Part of a small language model's weights: 4.86M parameters, capped logits.
MLP neurons of a small language model. Each row is named by its layer, matrix (gate and up: input weights) and neuron, and shows model dimensions 96-159. Each number is 128 + 32 x the weight over its row's rms, rounded and kept within 0 to 255. A neuron's up and down rows have the sign that makes its largest values positive.
A block is one neuron, or neurons of one layer that tend to fire together. After each block is what it responds to, as a language model described it from the Wikipedia text at the highest values.

L8.gate42 [128 111 155 144  94 104 144 136 142 133 141 144  97 123 144 125 162 105 158 124 148  35 122 116  88 111 171 136 156 111 113 115 155 131 117 153 161 107  97 130 123 113 118 153 196 156 124 149 193 111  81 102 129 173 116 143 171 118  90 133 125 128 127 222]
L8.up42 [149 173 152 125 104 114 157 110 138 150 123 126 121 142 101 146 139 104 157 118  96 100 170 125 101  92 135  93 192  96 125  78 148 131 152 162 142 159 148 118 115 122 110 152 129 169 127 175 178 163 109 151 130 194 122 128 180 191  84 120 113 163 169 175]
Description: The last digit token that finishes a number in tables, stats, years and measurements, as in 1906, 65,250 and 1.46 GHz.

L11.gate4 [132 168  98 106 114  91 163 112 131 142 161 129  81  69 143 117 145  47 177 135 174 167  93 134 127 199 164 128 148 122 105 126 217 117  78 141 141 115 142 121 134  77 127 151  75 196 111 140  98 120 105 147  95 193 131 151 118 117 220  97 168 146 154  70]
L11.up4 [151 169 126 129 162 151 150 172 185 190 141 115 175 122 138 107 156 123 170 129 176 130 117 179  88 138 163  94  97 123 122 179 118 106 132 138 200 113 121 115 164 146 155 174  77 179 119 143  75 128 133  84 103 102 116 132 169 145 166 121 124 114  76 135]
L11.gate35 [140 175 137 144 178 155  99 137 145  99 132  97 111 135 153 112 121 118 174 116  63 170 183 160 108 145 139 104 123 103  70 145 134 134 130 106 144 116 147 171  44  65 100 159 150 111 109 127 123 189 157 132 106 121 158 146  99 118 118 104 167  96 127  84]
L11.up35 [133  87  85 156 163 106  96 126 160 123 137 176 157  96  65 151 112 142 163 150 153 146 162 144 169 146  78 163 166 132  82 148 143 108 124 131 133  73 102 162 123 124 110 121 122 164 119  93 139 122 160 131 147 136  85 128 102 133 141 116 167 154 154 162]
L11.gate88 [116 152 128 108 126  89  82  67 106 149 198 106 103  92 164 125 127 119  97 151  92  55  65 176 100 115 196 182 129 126  96 170 123 114  95 137 174 107 139 138 148 117 150 128 138 148 114  52 126 137 116  99 107 116 109 118 134 108 112 115 101 120 140 204]
L11.up88 [191 170 133 185 159 160 166 164  93 154 143 171 162 159 151 146 139 103  85 187 162 102 120 172 147 115 156 140 139 155 139  95  88 136 126 208  92 144 112 149 156 108  83  64  98 138 141  73 115 127 117  86 126 157 119 111 145 138  94 143 172 131 139 131]
L11.gate103 [ 93 147 163 116 140 125 152  78  95 169 146 101 159 145 103 197 149 137 114 147 101 164 108 110  94 126 127 103 148 124 153 165 191 106 168  94 115  99 177 134 108 148 104 126 134  63  98 113  91 179  82 114 137 153 112 122 164 136 106 109 129 101 130 115]
L11.up103 [176 122 143  71 124 176 143 127  87 126 122  77 142 110  57 148 121 105 121 165 138 133 130  77 131  75 181  92 249 102 107 180 163 110  94  66 130 172 164 146 163  92 135 113 134 107 188  44 172 139 111 144  89 156 123 101 234 121 118 116 198  34 137  88]
L11.gate114 [107  90 102 161 114 197 172  74 127 142 132 141 125 175 141 146  90 135 132  86  71 132 124 149  86 121 134 142 187 165 130 176 117  99 142 127 142 127 121 164 100  70 131 130 113 157 133 156 119 145 150 142  62 148 143  87 133 141 137 127 103 152 102  89]
L11.up114 [155 138 150 165 110 180 125 156  72 132 168 109  60 132 121 177 102 142 185 171 167  83 121 176 118 100  83 154 189 113 103 134 113 101 143 137 156 106 161  98 131 175 173 150 134 124 192 118 124 160  65 169  53 159 108 101  96 130  38 111 155 110 116 108]
L11.gate131 [123 170 103 154 109 109 172 169  95 133 165 107 102 105  66 148  62 151  80 142  96 153 154 120 130 170 118 107 149 140 139 115 124  95 135 161  88 138 181 101  89 134 126 172 157 117 144 147  98 141 144 138 115 143 140 114 133 143 153 149 163  97  87 140]
L11.up131 [156 132 141  91 111 126 143 142 122 132 164 178 116 108  99 197  53 159 141  84  65 151 128  80 131 107  94 114  63 147 105 128  80  97 109 128 162 119 144 112 134 131 117 111  92 162 107 132 184 166 152 127 106 156 137 126  43 110 158 149 114 107 145 115]
L11.gate158 [153 127 168 130 115 127 128 100 155 124 164 124  88 120 109  93  95 149 188 156 185 108  94 141  72 110 109 118 122 187 131 132 127 116 130 132 126 150 146 150 119 171  87 177 151 149 199 136 144 122  26 124 139 106  62 165 132 118 162  71 172 111 150 126]
L11.up158 [150 109 111 158 148 113 131  82 147 140 162 105 108 137 162 124 129  86 103 129 125 161 161  99 135 153 149 181 119 158 123 157  88 103  82 107 126 112 138 117 140  91 168 133 161  99 116 146 199 125  75 128 127 136  71 147 152 130 133 145 170  94 111 131]
L11.gate171 [ 97 131 133 139 119 154 186 123 160 124 114  97 145 113 124 150 130 109  78 144 161  96 134 116 133 152 194  84 105 187 123  78 194 116  79 152 133 166 117 151 153 168 127 182 127 147 108  80 134 136 118 132 121 141 119  94 198 152 164 109  48 183 115  86]
L11.up171 [195  74 123  94 103  77 118  63 149  95 102 112 137 105  94 150 181 166 173 120 199 145 110 154  76 124 153 161 109 107 170 149  97  68 120 156  86 108 170  92 155 139 115 120  91 107 179 138 143 105 142 103 135 150  87 114 151  69 129  76 105 103 125 114]
L11.gate182 [124 157 138  65  56  96 140 134 121 132 135 125 148 152  91 166 134  92 157 110 159  97 148 165 109 159 146 104 144 180 146 100 119 127 118 153 166 131 135  88  96  94 127  95 123 125 142 118 131 135 163 181 136 103 151 130  80 100 178 118 167  98 128 109]
L11.up182 [179 102 113 112  94  93 132  96 117 165 142 159 107 112 170 139 157 125 182 128 101  89 131  85  77  86 134 158 121 151  85  72 101  81 122 155 147 101 130 160 189 197 165 108 115 185 179 131 124 118  37 156 123 197 118 167 126 123 166 167 145  82 107 142]
L11.gate257 [136 120 144 144 137 201 161 116 143 132  88 122  96 123 188 168 145 140 156 150 105 118 111  47 143 107 172 125 149 131 118 204 130 159 152 131 180 165 153 147 105 127 161 110 152 143 130 150 161 133  58 112 153 174  98 155 110  97 174 155 147 144 107 132]
L11.up257 [130  68 146 137 153  80 134  89 113 141 113 150 116 141 120 152 127 138 140  70 132  42  77 169 144 138 151 105 158  71 117 123 126  96  58 100 104  35  89  88 120 101 179 162 128 192  88  80 173 114 146 101 145 170 178 124  97 110 156 141 161  88  67  83]
L11.gate304 [ 97  88  67 179 102 100 151 133 100  74 191  96 102  91 154 156 138 100  98 115 113  91 162 142  98  95 124 168 142 132 136 137 155 144 162 134 124 130 149 118  95 125 116  89  67 164 159 123  71 107  99 101 134 111 126 106 149 198 133 147 234 167 151 114]
L11.up304 [143 122 172  95  65 142  83 112 149  89 181 147 146 161 165 155 104 114  91  93 148 143 130 135 181 132 154 124 122  82 124 171 127 124 189  93 130 215 175 170  95 163 137 106 172  80  77 139 101 160  33 160 156  58 130 146 125 165  66 126 133 129  52 138]
L11.gate305 [116 124 128 138 152 157 159  71 176 165  85 137 166 206 157 121 137 133 133 136 137  67  97 165 130  42 142 140  90  78 148 128 188 142 178 160 124  92 128 102 150 107 151 103 191 129 112 143 123 163 144 163 190 124 180 100 179  82 120 119 109 132  94 100]
L11.up305 [175 114  88 119  77 132 186 102 130 117 116  92 132 111 161 105 145 159 123 117 179 139  63 136 133 137 130 123 123 156 120  84 144  88 117 160 153 169 166 140 153 137 137 128 114 194 146 142 152 148  66 180 124 132 233 128  91  94  97 211 127 145 173 132]
L11.gate345 [130 144  99  66 129 132 165 151  92 150 175 103 177 123 153 134  99  79 173 105  76 109 126 148 127 162  67 144  75 163  99  86 156  61 141 212 171  90 112 125 179 121 130 145 100  84 132 136 145 128 148 176 138 160 184  98 149  75 236 101 145 109 114 164]
L11.up345 [176  75  76 143 115 105 186 141 101 115 107 114 136 146 173 151 111 134 132 128 153 126  96 108  88 132 102  99 134 100 159 189 171 166 110 101 109 115 133 109 122 122 198 152 112 127 136  66 138 152 116 152 157 138 118 113 164 115 170 140 138 193 178 183]
L11.gate366 [ 93 140 146 131  56  79 118 161 128 112  96 135  84 107  93  99 124 124 166 118 127 109  87 178 139 153 168 105 130 117 107 176  99  89 139 185 122 112 124 113 132 105 128 142 142 108 135 114  96 124 131 118 182 121 104 148 165 145 147 133 152 111  71 154]
L11.up366 [120 139 162 153 101 140 131 149 160 179 146 122  98 105 128 154  76 102 116 107 119 115 116 140  82 141 145 101  93 121 106  94 104  89 116 117 177 199 218 145 194 101 172 114  74 149 139 123 161 152  93 154 124 155 102 154 106 153 139  46 132 105 178 193]
L11.gate374 [172 114 182 169 101 115 128  86 116 111 153 148 159  89 152 142 109 156 102 122 117  76 153 151 176 179 137 138 147 141 123 122 182 110 156 152 165 176  71 190  93 117  96 160 146 117 132 182 133 122 109 120 136 166 112 165 105 154  90 145 119 170 113 126]
L11.up374 [103 169 147 123  98 118 153  81 107 131 125 159 121 176 121 112 138 138 194 110 113 146 130  95 104  99 197 166 104 117 130 155  84  65 129 176 134 102  86 129 125  97 125 160 148 150 163  86 131 142 106 135 148 191 122 124 129  91 134  84 205  88 127 119]
L11.gate380 [107 148 158 116 141 158  91 145  68 126 231 118  95 153 107 100 135 169 151 117 169 135  93 155 103 134 115  75  51 141 133 120 153 143 132 125 121 119 231 142 132 181 117 129  93 116 112 116 102 128 127 155 108 149 166 149 131  76 154 135 127 120 154 121]
L11.up380 [127 138 110 128 120 143 160 129 115 119 114 165 103 159  84 102 143 126 100 114 146 134 128 155  58 146 131 129 125 149  50  90  80  96 142 101 110 131 162 185 151 121  77 180 132 149 180 168 235 148  96 104 135 151 206 122 126 129 167 115 164 189 125 148]
Description: Last digit or unit piece of a value in Wikipedia tables and infoboxes, just before a closing | or bracket, e.g. 61.7, 1+1, 4.5 m, sq mi, Turnout.

L11.gate54 [149 144 104 150 125 152 162  50 130 170 116 149 135 130 150 100 102 106 128 242 130 119 124 156  95 127  96  95 106 142 196 160 148 121 140 173 125 209  86 109 137 108 139 108  97 161 211 186 106 153 141 133 180 191 157 113 117 162 145 189 111 131 152 111]
L11.up54 [128 141 112 114 123  32 189 132 106  97 103 126 141 122 103 134 157 146 136 149 114 165 117 145  97 113 113 148 175 213  96 118 125  78 139 160 124 169  87 123 184 137 155 164 166 176 134 148 100 135 158 131 114 114  67 114 135  86  97 108 110 129 161 157]
L11.gate85 [145 152 175 111 199 135 138 146 126 143 109 128 169 100 139 113 125 119 114 125 104  86 105 109 148 166 126 123 128 150 148 164 143  86 112 147 165 115  88 137 164 168 134 190 173 133  99 113  83 126 119 121 132 108 144  98 150 104 116  67 172 196 161  90]
L11.up85 [160 134  83 167 150 140 113 126  93  34  78 101  80 155 157 172  68 117 158 165 140 130 146 163 146 124 201 162  59 111 124  78 128 125 120 127 174 185 175  92 120 114 121 111 128 181 110 141  78 185 131 135 128 104 119  41 123 134 119 165  72  94  93 136]
L11.gate118 [124  83 121 109 136  96 159 106 132 137  81 163 113 151 174 135 105 104 122 141 140 125 149 203 146 120  72 105 159 111  99 150 150  73  72 139 183  94 107 162 167 122 140 171  65 146 154 102  97 103 169 132 123 131  89  81 141 122 110 155 116  93 128 110]
L11.up118 [ 92 152 143 124 177  68 109 188 112  90 136 214 114 136 152 178 132  86 105 129 159 139 143 164 159 147 133 189 125  78  99 106 169 152  89 121 146 149 119 125 159  91 160 165 149 181 158 144 135 125  89  76  99  84  92 155 114 131 107 117 145 133 104  86]
L11.gate148 [174 151 107 179  85  67 140  84 170 111 168 173 152 191 137 117 125 163  95 102 144 149  76 130 135 169 135 129  87  96 144 120 112 142 100 128 155 146  96  98 105 165 129 109 121 131 130  91  67 166 103 131  98  75 138  80 101 122 130 205 106 102  92  92]
L11.up148 [ 86 102 125 110 137 125 171 113 196 145 104 124 146 141  94  97 140 116 111 197 142 103 131 149 114 102 111 128 104 120 138 157 147  99 163 156 153 121 156 102  72  54 166 131  62  87 124 176 165 140 114 152 196 167  96  62 133 124 108 152 144 161  97 114]
L11.gate203 [105 148 127 120 143 136 141 109 120 156  90  96 103 143 162 223  68 151 113 120 147 134 119 128 117 148 110 142 119 167 114 134 117  31 138 130 124 125 135 111 138 121 117 137  82 114  95 113 108 142 135 134 119  91 127  97  73 102 181 144 134 155 139  84]
L11.up203 [128 168 160  91  93 147 123 116 143 164 135  89 161 184 182 104 109 118 115 134 178 154 171 149 136 168 160  83 160 146  87 139 140 116 135 152 150 115 124 116 166  69 143 114  76 161  90 146 171 145 138 159 119 180 101  95 108 182 138 128 175  92 159 154]
L11.gate232 [173 154 132 154 117 147 152 134  89 101 132 111 132 163 130 129 143  43 152 123 161 122  95 118 124 184 137  72 118 168 124 139 130  81 125  85 122 175 100 113 125 121 124  94 108  63 106 130  82 109 145 123  93 170 127  91 140  96  97 177 124 118 107 133]
L11.up232 [ 97 124 103 126 133 135 143 111  65 126 116 127 112 169 108 153  97 155  76 162 164 170 146 104 126  70 145 125 180 105 128 117 159 118 126 154 104 136 147 142  75 181 137 105 143 117 125 151 137  95 127 106 155 129  44 102  99 106 132 141  73 152 134 175]
L11.gate259 [117 213 108 115 158 119 172 167 126 172  68 142 127 186 174 129 111  73  66 127 107 154 117 136 111 114 132  54 165 123 121 118 104 105 167 143  81  91 107 126 123 195 143  99 105 104 111 105  96 148 146 159 118 106 118  93  82  78 175 178 137  85 109 141]
L11.up259 [ 94 129 171  78 116 148  75  78  81  97 113 184 139 139 150  95 107 250 162 112 136 152 154 124 149 182  97 135 112 143 128 122 157 116 136 147 164  98 136 172 127 158 173 106 172 164 165 152 196 157 102 172 162 161 168 144 166 196 109 120 155 142 108  80]
L11.gate262 [102 149 156 115 142 170 153 162 139 139 128 135 142 171 116 104 133 109 117 113 119  71 101  70 169  94 106  62 196 122 100 117 166 135 132 110 205 155 148  45 116 117  97  97 119 153 116  89 159 137 133 152 104 186 159  99 108 120 106 104 138  70  82 125]
L11.up262 [125 163 106 122 159 121  97 127 162 201  99 180 120 115 117 125 103 143  86 129 171 170 126 157 126  92  74 112 105 171 126 165 143 107 129 144 144 127 165 155  61 151 150 126 163 137 183 123 135 162 148 174 195 106  93 108 176 168 111 142  88 168 180 107]
L11.gate320 [ 34  50 164  57 139 112 164 133  86  87 128 158  87 171 142 122 120 117 108 113  56  96 129 205 155  66 140  67 182  73 184 121 104 153  97 110  90 136 134 133 110  99 121 182 142 171 171 156  71 126 115 119 128  92 129  78  94  94 125 149 134 129 120  78]
L11.up320 [135 108 215 136 110 102 164 120 138 112 131 123 102 136 144 144  94 137  98 105  70 117 134 114 164 116 104 141  94 109 129 156 121 122  57 126 124 120  91 100 142  93  97  98  82 130 133 109 165  84 143 129 100 118 150 129 158  59  82 126 102 118 164 104]
L11.gate334 [106 126 122  90  11 150 205 104 194 167 132  24 169 141 131 115 110  61 126 181 121 100 127 118 108 145 185 114 128  84 130  63 131  94 142 149 132 144  87  81 149 156 136 143 200 123 104 115 149 138 175 147 122  62 129 118 138  75 167 159  84 134 132 127]
L11.up334 [141 156 158 105 129 137 104 120 133 150  89 103 164 131 183 190  91 131 127 139 114 113 122  87  88 124 153 140 130 180  92 108 112 145  99  93 153 120 178 141 146 100 128 135  98 104 114 165 118 132 110 172 105 122 126 129  94  66 127  85 132 163 136 121]
L11.gate353 [130  87 147 186 103 190 183 102 124 131  80  21  94 201  86 118 115  78 112 108 130 123 127 149 143  49 140 168 115 114 145 146 116 119 160  75 157 168 148  84  96 103 117 160 113 109 156 155 116  93 124 166 119 112  70  59 145 155 167 124 127 183 179 189]
L11.up353 [ 96 105 147 147 122  99  86 157  86  89 137 113  79 134 113 111 138 116 144 125 102  65 132 143 137  86 146 147 155  75 123 132  94 146 163 103  95 246 144 108 168 117  85 104 156 147 120 149 128 150  46  71  95 167 131 166 112  76  98 115 190 110 154 117]
L11.gate370 [ 93 119  74 137 143  91  80  83 110 158 122  71 144  97 168 134 126 158 114 156 155 115 140 131 148 114 172  90 118  84  97 137  94 169  62 157 105 164 139 114 143 115  65 125  93  91 105 155 174 125 117  94 106 172  81 100 128 144 123 116 117 124 135 108]
L11.up370 [ 52  34 179 133 103 129 150  93 106 132  89 154 152 138 141  85 141 142 108 154 166 135 110 190 161 111 170 161 123 119 128 154 152 111  52 129 125 150 116 146  86 115 163 133 140 121  96 150 147 153  52 138  93 141 103  89 136 126  58 167 116 107 132 109]
L11.gate391 [ 58 150 189 151 125  93 150 156 125 156 120 145 148 155 155 155 107 166  56 133 105 147 115 104 121 138 140 136 139  96  96  89  84 207 130 130 135  99 154  74 140 139 147 116 149  96 151 104 145 107 111 109 117 140  95 127 135  89 130  76 121 158 171  88]
L11.up391 [ 99 138 163 170 130  75 132 139 121 130 167 106  95 160 101 114 117 153 113 132 150 112 116 129  93 198 142  29 174 121  80 160 135 156 111 118 123 100 137 135 167 137 119 111 109 188 150 145  75 157 124  42 165 139 136  89 120 146 107 137 122 165 133 153]
L11.gate413 [116  77 147 152 124 154 153 165  91 111 120 113 112 160 186 111 119 138  93 142 137 119 143 135 199 166  78 148 119 168  90 200 145 114 118  87 112 162 168 145 114  84 141 155 176 113 132 126 164 107 106 149 144 117 128 120 153 174 171  91 117 101 162 182]
L11.up413 [185 128 119 118  81 167 131  98 134  97 135 150 123 129 126 105  99 119 137  82 144 119 155 193 177  91 176 113  70  95 157  93 107 148 102 137 119 124 122  32 147 124 146 163 160 121 139 120 115 136 139 122  95 110 149 103 128 157 113 131 115 146 150  81]
L11.gate419 [157 142 128  95 145 147 168 174 157 124 141 110 148 158  39 113  73 133 145 116 123 142 133 147 111 166 134  93  90  85 146 122 203 109 102 171 132  92 214 145 144 152 118 141 153  93 173 102 113 126 158 137  75 198 143 129  93 180 157 166 110 187 109 166]
L11.up419 [ 96 114 138  63 174 162 105  81 113 128 123 190 146 148 166 113 147 166 122 158 126 149  99 144 158 142 122 107 132 122 144  99  92 137 122 104 127 102 107  81 128  66  86 132 141 130 106 156 181 142 160  84 143 124 145 111 146 117 153 108 148 165  82  98]
L11.gate428 [156  83 173 129 131 179 152 116 141  89 121 108 139 145 145 120 147 167 170 151 133 102 109 109  80 171 142  86 153 138 123  67 137  95 116 143  85  70  36 125 103 139 121 166 113 134  83 113 103 140 140 115 143 134 145  99 126 134 100 115  76 119  90 125]
L11.up428 [ 67 123 144 128  68 132 172  85 113  68 118 143 128 190 174 111 126 175 110  56 125  48  35 124 144 136 168 100 150 125 139 137 108 160 162 142  93 124  82 156 183 156 169  79  99 122 132 132 154 110 139 143 166  50 217 141 139 144 161 155 121 116  90 104]
Description: Byte-piece tokens inside non-Latin or accented words, such as CJK names (鈴木裕), Greek, Cyrillic, and diacritic letters (Kuusemäe, Thüringen).

L4.gate106 [107  89 148  87 139 100 105 126 164 106 192 105 100 116 107  97  93 135 115 104 183 119 162 136 107 130 114  90  83 105  74 179 122 156  68 144 100 168 121 143 178  58 106 112  92 136  92 112 156 101 116  95 134 147  74 112 153 143 165 127 135 101 126 119]
L4.up106 [138 157 148 114 149 139 101 105 196 134 180 122 145 199 177  74 142 104  96 138 101  92 101 149 119 123  98  81  57 150  72 169 124 135 117 128 143 153 168 196 154 138 107 125 111 121  71  83 143 126  84 124  81 145 122 135 112 168  50 161 111 132 137 120]
L4.gate166 [119 172 173 152 151 136 148 146 133 132 115 183 144 168 132  89 129 117 114 127  82 117 141  81 163 166 102 194 133 122 136  66 191 151 177 141  82 107  93 126  98 115 114 193 117 150 219 139 134 119 135 119 129 137 108 146 139 127 148  86 128 119 121 132]
L4.up166 [124  93 113 119 118  93 157 160 127 144  99  93  89 114 146 136 107 139 113  93  95  68 130  98 157 116 122  76 160 167 132 131 104 194  81 167 141 121 145 109 127 149 179  91 153 174 171 129 119 158 121 116 160 148 110 121  69 168 130 133  59  46 140 150]
L4.gate173 [160 125 117 115 118 172  83 128 179 147 136 117 107 165 136 124 123 139 135 124 134  98 108 170 125 105  74 135  56 128 117 163 121 149 154 125  79 111 114  94 154 120 170 130  79 143 123 170 184  98  42 160  94 101 108  64  75 124 131 115 119  93 102 118]
L4.up173 [ 98  36  73 151 123 106  65 186 153 133 136 123 124 142 163 132 116 128 122 141 170 125 110  93 102 133 110  83 145 129 136 103 126 123 138 124 107 106 134 159 114 169  98 161 135 255 138 171  90 171  78  69 139 122 146 115 113 141  93 121 167 168  97 100]
L4.gate298 [153  78 143 137 171 131 116 166 134 149 118 135  85 106 127 127 142  75 123 146 126 102 124 180 149 131 135  81 200 117  90 106 111 165 164 187  89  95 151 112 158 163  82  80  75 197 123 110 144 128 129  60 113 123 120 150 139 102 101 137 170 160 107 116]
L4.up298 [181  50 136 136 109 122  96 146 113 129 117 191  37 133 108 180 129 141 148  95 122 113 155 188 177  83  81  92 137 140  65 119 103 109 125 174 147  97 127 146 205 160 170 189 108 154 153 147 156 137 103  83  95 110 216 141 164  94 120 109 107 112 162  97]
Description: The digit 0 inside numbers, mostly in wiki tables: signed changes (+0.8, −0.6), scores (1–0), years (2010), ISBN ends; occasionally mid-word fragments (rem-ain-ed).

L8.gate273 [ 98 124 225 147 108 113 117 124  90 153  79 136 118 162 130  75  49 103 119 200 127 145 107 158  89 108 105  86 110 159 125 120 117 110 107 116 160 163 177 138 126  87  90 159 147 100 150 153  89 128  91 144 163 104 123  99 149 151 104 125  65 162  64  94]
L8.up273 [153 103 169  84 110 169 116 165 139 109  82 154 123 153 129 120  81 180  81 137  63 100 135 138  89 144 105  57 203 120 149 103  87 142 120 121 122 148 132  89 108 111 109 137 139 155 102 128 142 103 132 123 152 108 119 155 119 155 125 173 128 145 129 126]
Description: Byte-fragment tokens of non-ASCII characters, mainly CJK, Greek and Cyrillic in parenthetical native names, also accented Latin letters and symbols like ·, ±, £.

L4.gate25 [190 124 174 168 111 159 167 145 125 103 155 190 109 155 147 143  80 122 126 136 158 117 149 135 142 136 148  94  46 127 126 120 152 149  96  97 111 140 102 116 121 120 168 135 188 124  58 135 139 140  99 163 112 127 108  71 126  69  92  91 134  96 160 161]
L4.up25 [140 149 136 131  97 156 114 139 132 121  79  83 121 156 113 158 133 127 158 141 133 105 126 124  85 151 150 135 105 100 164 122 141 163  82  92 131 163  91  86 125 167 171 130 141 124  45 117 163 109 118 193  76  86 140 130 133  79 115 116  85 136 129 143]
L4.gate41 [151 167  92 162  83  84 122 129 134 100 124 135 122 182 107 140  56  65 105 146  40  79 126 110  95 139 159  87  94  69 139 118 163 103 119 149 151 157  65 115 157 103 102 162 127 103 113 104 114 137 149 126 146 102 149 156  94  93 154 112 155 131 118  29]
L4.up41 [130 126 124 198 124  84 185 134 172 152 117 164 118 148 114 108 125  58 145 109 113 102 181 130  97 187 117 140 178  87 118 141  98 159 105 114 168 102  66 130 122 191 124 166 141 112  58 133 148 174 189 175 165 131 121  93 105 139 117 112 145 131 187 172]
L4.gate169 [137 138 106 167  93  87 135 128 164  86 153 116  77 118 149 141 116  87 150 184 129 170 129 110 131 129 136 132 126 184  50 132 151 120 107  92 207 124 126 141  69  58  88 121 176 160 131 130 106  60 129 132 189  92 127 141 121 156 111 117  61  95  60 102]
L4.up169 [104 118 121  99 148 196 134 158 150 149 168 133 116  77 141 116  74  65  90 165 108  96 167 165 136 145 181 105 103 154  76 143 110 131 130 108 181 116 123 195 140 118  51 121 154 152 114 142 138  84 119 116 106 166 168 100  77 124  37 118 102 133 132 149]
L4.gate356 [ 66  89 122 121 131 142 145 129 150 114  89  60  83 142  96 113 153 110 109 141 109 100 146 146 180 138 116  89 115 175 124  72 105  86  66 102 130 121 151 104  94  64 175 194 136 150 181 125 140  88 177 104 136 148 129 109  86 100 135  77 111 139 155 143]
L4.up356 [142 125 143 128 101 120 115  67 140 153 117 112 146 137 101 134 115 148 191 105 140  55 199 108  93  15  83 125 168 139  97 182  74 166  62 127 145 116 132 162 112 102 165 164  75 154 152 134 116  91 165  72 110 168  67 170 117 106  98  85 148 103 169  88]
Description: Second subword pieces inside longer words, chiefly sup in supported/superior, plus rans (transport), our (courts), us, and Cyrillic byte fragments.